config.yaml
n_layer: 13
n_kv_head: 18
activation: "tanh_gelu"
norm_place: "pre"
rope_fraction: 0.5
init: "orth"
init_std_o: 0.031
init_std_down: 0.0219
optimizer: "muon"
lr: 0.00575
beta1: 0.95
lr_head: 0.00477
schedule: "wsd"
steps: 8689
dataset: "wikipedia_en"
MLP neurons of a small language model. Each row is named by its layer, matrix (up: input weights) and neuron, and shows model dimensions 112-239. Each number is 128 + 32 x the weight over its row's rms, rounded and kept within 0 to 255. Numbers have three digits each.
After each neuron's rows, "fires in" lists the words (lower case) most often at its 100 highest values on Wikipedia text that the model never trained on; "fires on" lists the tokens most often at its 100 highest values on Wikipedia text that the model never trained on.

L7.up671:124106180099141124164125138074126135122135146194101108080093142140201166157133144067170150157142123097159140149137051116115130143146070059140111070079146167100161082136139166184109161130177144124135153136139162127052151074089147136106111159098133147096099138167132073187080110141134162071136161148127148152159081126125078086153098145141130149143128111107141086113183105112124107195160
fires in: "of", "in", "is", "with", "as", "was"
fires on: " of", " in", " is", " with", " as", " was"

L3.up623:102122078089130147128090149109135157101115091189151137124084057116078115192128123094138138108134153062151137138141197117209189164148154120154121099137161171123219150114093118089090178057058146136191104156148048153142099145125059141110139155178070077102103195155112169139187082136138123067217146128111143137112099163110150179112107097120121106134100093126113080171161095140182056103133
fires in: "of", "to", "traditional"
fires on: " of", " to", " traditional"

L3.up359:137104149140128178121163090058120138115134121139148142090166157121162108162089168149126162145181110129133144109135128159136196072151177130098115143148119151084115105135160125111101182083143088156108113143094108178070095165135117145134162121150099217087111098117166097131137144141168132158127095188117162151094121136184172102114105113111098130123082180141159104128136118110146156067113
fires in: "of", "position", "style"
fires on: " of", " position", " style"

L3.up262:132129113124088130066199097109074065153122068109153141166127134122150139159153167112119122042135166103168109148062117152132174151148133075102088121172156117157135175117093130130190138158152148172093086152155067149108098050057060018151048084105144173133071143119178133093086173164114170111172165112123156177091141138145110118156120159113145123149157144131147130092160148126112137090153
fires in: "of", "they", "2020", "in", "26", "1996"
fires on: " of", " they", " 2020", " in", " 26", " 1996"

L4.up786:091138115091117119140111126115119119115036123133095163101128120144182137112111192124144147118155120205112173142137085116090169180156123106091170114125156123151209146158113142164127106132106133148076141113197144110126196082095158125188139164147119163120145159184134154176197135123162097115103169124137118069157093152095120104160103077122114136158084170149106195157170170163126125168205
fires in: "of"
fires on: " of", "ian"

L7.up658:126152170120079143115093099136166192135126097083139182107135113103094197116152104127094163079088161166099099150122128094105171145114133160144123152116108141204143058186133142137077135121096179057115118119141117111111132127172171105151087146104101151141106072221145163139202144127130090156128120102122114102108134143093125146110146114133145119127135117095137145154145098143159193165103
fires in: "after", "because", "if", "when", "for", "later"
fires on: " after", " because", " if", " when"

L4.up781:138155109147102153112148139136099185089127113169132134117121158140126083138097146111076126071109156090154073164111118186120147154154136143140086150125058125115137189096125093175137095127171156121115102139163087149151109153137099100179148123146108118160109115148104161123158189126144145107119164080159126107113163103116143130105105079185092146105111147133174115146153145139155138124177
fires in: "with", "having", "to", "for", "have", "of"
fires on: " with", " having", " to", " for", " have", " of"

L3.up303:160094112095117154109073122153094054132159122094108145164122088150113127134173181088075074183104085157156142084079141106126112136163118144086124139134073151185056064137079169121128157148152157149146150105113100163112099145107120073095157080149122110121192099133117129184124109113067076135144173082102139097086131183112161131137122088088169119145081125196103218056083089140140126154144
fires in: "to", "could", "would", "not"
fires on: " to", " could", " would", " not"

L4.up870:142131163091113136058126107133164120164168110128209166083136154136074130127112139090079079162139117088074089119109160135111137072099130104139142137117126091108124122112131162122117117155101121112091123105145101173104084187110111149154187075170121122098137161135116086124123082153122134161177142112171114070115133143108111118105204083101165110129068108152149114147137126123199076191160
fires in: "to"
fires on: " to"

L10.up358:149135124134137154132118088174129070128153191157148152121126109133160096125128114112095087159100121130123171171138080133120134072105159147144116151160106121113134116118091149154124183100145112109224105140177140126138090125159099092137160059127120172109137136141161064175183137133036120103152148134153167125190180122056104069117129116093168114119117161160142133187162126118162118163139
fires in: "to", "for", "of", "want"
fires on: " to", " for", " of", " want"

L3.up171:111076071079155162181157161079081135070083091146099100096090121134138150107116183123145159102130076132122092122118094097142179115135129121155145119142146122112133036170112126143133169075138125131123188130143083111147154113156128082153113173186159093064191102139131066099159114169119116127096101150108107144118144128157146089113134153106114155103083129110190160097142126120195149110082
fires in: "the", "of", "to"
fires on: " The", " of", " to"

L4.up1107:127121146149116142108159145067147170170158092147100115128159130152126098123102109168118116189087105092097082138124073141083106103065133173132144168165124118162150128108137195160103163057128110197114079136153154154085084107172106111098136085080125160171154153159125052174112091137130089125188110145145171161149169073099124108102176122116134077135047158088199164155117100126145167020092
fires in: "of", "part", "went", "transferred", "cllrs"
fires on: " of", " part", " went", " transferred", "or"

L3.up514:094131135166110129146175073117072119149162109108142127086098145097157111108144156146112080154103132117090083072111061081123177061158136151129160130158121134095101062148141127106132086118093103143096095126060143149093117095180142194162129177108122141090169092162124060063159145148132136099160153090134172113129120147142153127123127135065143128114123061118150129127085120069119107110095
fires in: "by", "to", "of"
fires on: " by", " to", " of"

L4.up666:148216102172113195031103120163171147152103077162126135148131085127148137104147139154091110157109153129127145123131126146087138108067121157122127074126129149210144109151051089116129111107117123109158141192156094105128127167140124115152166146130098094140110137163103147139153079099193124138167175187157169137127078155121073132108133081174113175154084111145117066133135091127119107092150
fires in: "as", "of", "to", "for"
fires on: " as", " of", " to", " for"

L4.up239:110143097109144120119113156137064127155122086172176163078157089143132126141118108147108146081138227164131138127164143091146152135162188089162155137134106134179170076093138125131137157131112108179115158185123083176136078135115059091113135127186110151104101103176173146095135151114121095134166181133176143189170187091100141137078072061133196109102119160165134134153143101130147089081180
fires in: "of", "for", "records", "the", "in", "history"
fires on: " of", " for", " records", " the", " in", " History"

L7.up222:112084147096192127151135102160120130134165145163158157082095149128161135130121139101140089102110128044116103120122099173141138146103139080143136120062152186123127118124136131166119105137161076169125101141166112126063082117155121011125155117139148106125111182120066126122137137113216129157099137144158100093160113133073090163130113108177156157128115061112116131167126121090147156104132
fires in: "of", "to", "with", "about", "for", "scored"
fires on: " of", " to", " with", " about", " for", " scored"

L3.up53:063122146153102121073157168092178188110147119155126133105122157105136116134076125132099144150146101128120184102166141068069144100073105136120137173135134142154136118173099095136085126141098168142102167098171162094093112155188111102158138099094097133163163173139123132166166109161147112170154153147148113100177099138115175108129117161188171145129104076214155101090154101150150143133111
fires in: "of", "to"
fires on: " of", " to"

L3.up231:075126174144157116181133167108131148158103161119154124123195125137130119112126112078194134082150190117124109156152101126117115157108074092126128040111156096143164153144129073186130133155109112129121121151143177138112126168128163056183146115044098099133079137241105140100130142135152104126134123149158140147164090106130072083138093098084118143149125087089114082132160136090106151145207
fires in: "after", "of", "in", "by", "from"
fires on: " after", " of", " in", " from", " by"

L8.up614:181146112073111159154133122118065148162139103164153139174122151144137142113119143096146067088098154123117093125131155149148144131097121206103165082137129136120138106095063149130123138169151141105114159148177117139107150165141139100080168084175112138134147099133060135137189171192099208118150102189194122097130107080146159016173116097205085116132080153178127066179135141174128141145144
fires in: "to", "would", "could"
fires on: " to", " would", " could"

L7.up771:195131111095048132161087082115164121162155107124135193085130105086130113137171124125130133175140091114112114111148127117109165067119079102140177144110138094150164110144117162158114135116158066182134103156140087191159088174143103117121205163166103089062183129102137118118118114181049106139139094099137110123118179124068140117080152114125203170122049152110109130139110132087126130105157
fires in: "to", "would", "for"
fires on: " to", " would", " for"

L4.up632:157102122106180163152121135143187137159139142185076185051164116146132148147150158111177092101129164146108060128050142094126144094144137077100141078117159137069130094134113131131128150063108119101119082156137145145126140118144176142174139140139110128081142133118106136131079100151120170119131200081129126138136069111138157092126079096133147135151122147129178160048162130157126066125168
fires in: "of", "to", "after", "before"
fires on: " of", " to", " before", " after"

L8.up999:135082157115171109131170181143145111123146120132145174125123188118093196159144133072150143172159103025105155121142060104159093057147120107132092161129091115153093200117111198179115202096149136185104165165191152125136088156122132120098122105114063125145108119110165072118123074118097154103142128140201153150127110116132119087088145147150051095121082154157087107115153104167139113129123
fires in: "in", "of", "southern"
fires on: " in", " of", " southern"

L8.up916:106147149056200167120092136145151156106108084118108208126151113076139166107158081120180186096149170141173160138133067125126055158162103116108072097118135174110109138147122114162087118142092124096135177157155120108178154154101169122167067130110132139126154168172077121145147115124150099108124182197157150127188080122129148230158122063120138149111097122163076129133155132109127063183125
fires in: "of", "in", "from", "to"
fires on: " of", " in", " from", " to"

L7.up835:155093093148133138090127121142133106095134141114134144112062114174090153076142130130188131128113029059097069106103120142205108152126172142078118158136129165155162169127193101092106211106074139095120163124113101148056108120146139083103118151096169116149177174145108142146127132164127152127163093139050110121142099167164144159133203078128132140205150192148118138151129123109165077127096
fires in: "of", "as", "that", "named", "on"
fires on: " of", " as", " that", " named", " (18"

L4.up297:158138195107106156124133210122100118107083155183070117098143117116098127118155127124143108167102099168141142132070071122172140051171130129110112140075100068154108114142099103116069139137195106070097112137100125095108164133151068155124118145104147157112101122114155113149077076119116082095149114132138127121102138141182092084167132127117134160183184140118120126147162186169091097159140
fires in: "of", "in", "through", "entering"
fires on: " of", " in", " through", "uring", " entering", "In"

L8.up427:136115144062074061141125155148136128156085031094195233089119100139166116135156138144180088134116080095148118147172125122118182084143098178082147174135183120157141122178172181117115126156091088103100161071109125121154126130156138101090164091123081118135141085090129152132125153240091171127150130171144150110109109162113082085155158087138147120119124113156161142122150151115131124142164
fires in: "to", "would", "also", "not"
fires on: " to", " would", " also", " not"

L3.up928:103121094133143100199067161174149158182110154193159119129094101148091154159138062168062170169182139125125117077119135097117103138086135089146150088115135123142123083138121148159113123135148099123114123092092054105108103193077103123154134168130143128104136122161112122137175142174182161095162135130166156101168081064085192151112135081156093096137116157177100093096172082146101154118146
fires in: "to", "of", "for"
fires on: " to", " of", " for"

L8.up388:176199122123186102133161114101094130118143144191061158126114139157110147167152159147209120131158169078136131122142029118144089136139132086164161111111098137100167189152110113210071170145112103123061113109133102092108157146154099103124121122201076128098150173168128098138152111135096209080189142080123108109113122057094081080131115107128135138138116146139185092127099142085165107138102
fires in: "of", "in", "to", "over", "on"
fires on: " of", " in", " to", " over", " on"

L4.up397:117116141061149153117125192162150154125151097138193131139108128125139133126103127091146116091171135078105061134106132157129083139185163155160145097122137118134072095097103137076132096098129106100111102202090107079123131162192137175157116078124104064179169116085051122163103109143151169056132095112148119121092088148209136045136178073142150122147100116137215146149117092133128097104110
fires in: "to"
fires on: " to"

L3.up839:143126140144144117105083113187142162129115099045093196127163149101163136084104109110133105106137053140139114149145087131122155140105137129163132145151137094136105109184127143100135097126076110133078139172130101064111152127127149107141058185157149152180142125165132119174123126126139092133169128188092087130129109102121148156142119092159137160166123212181096129119139157201196123161159
fires in: "of", "after", "by", "in"
fires on: " of", " by", " after", " After", " in"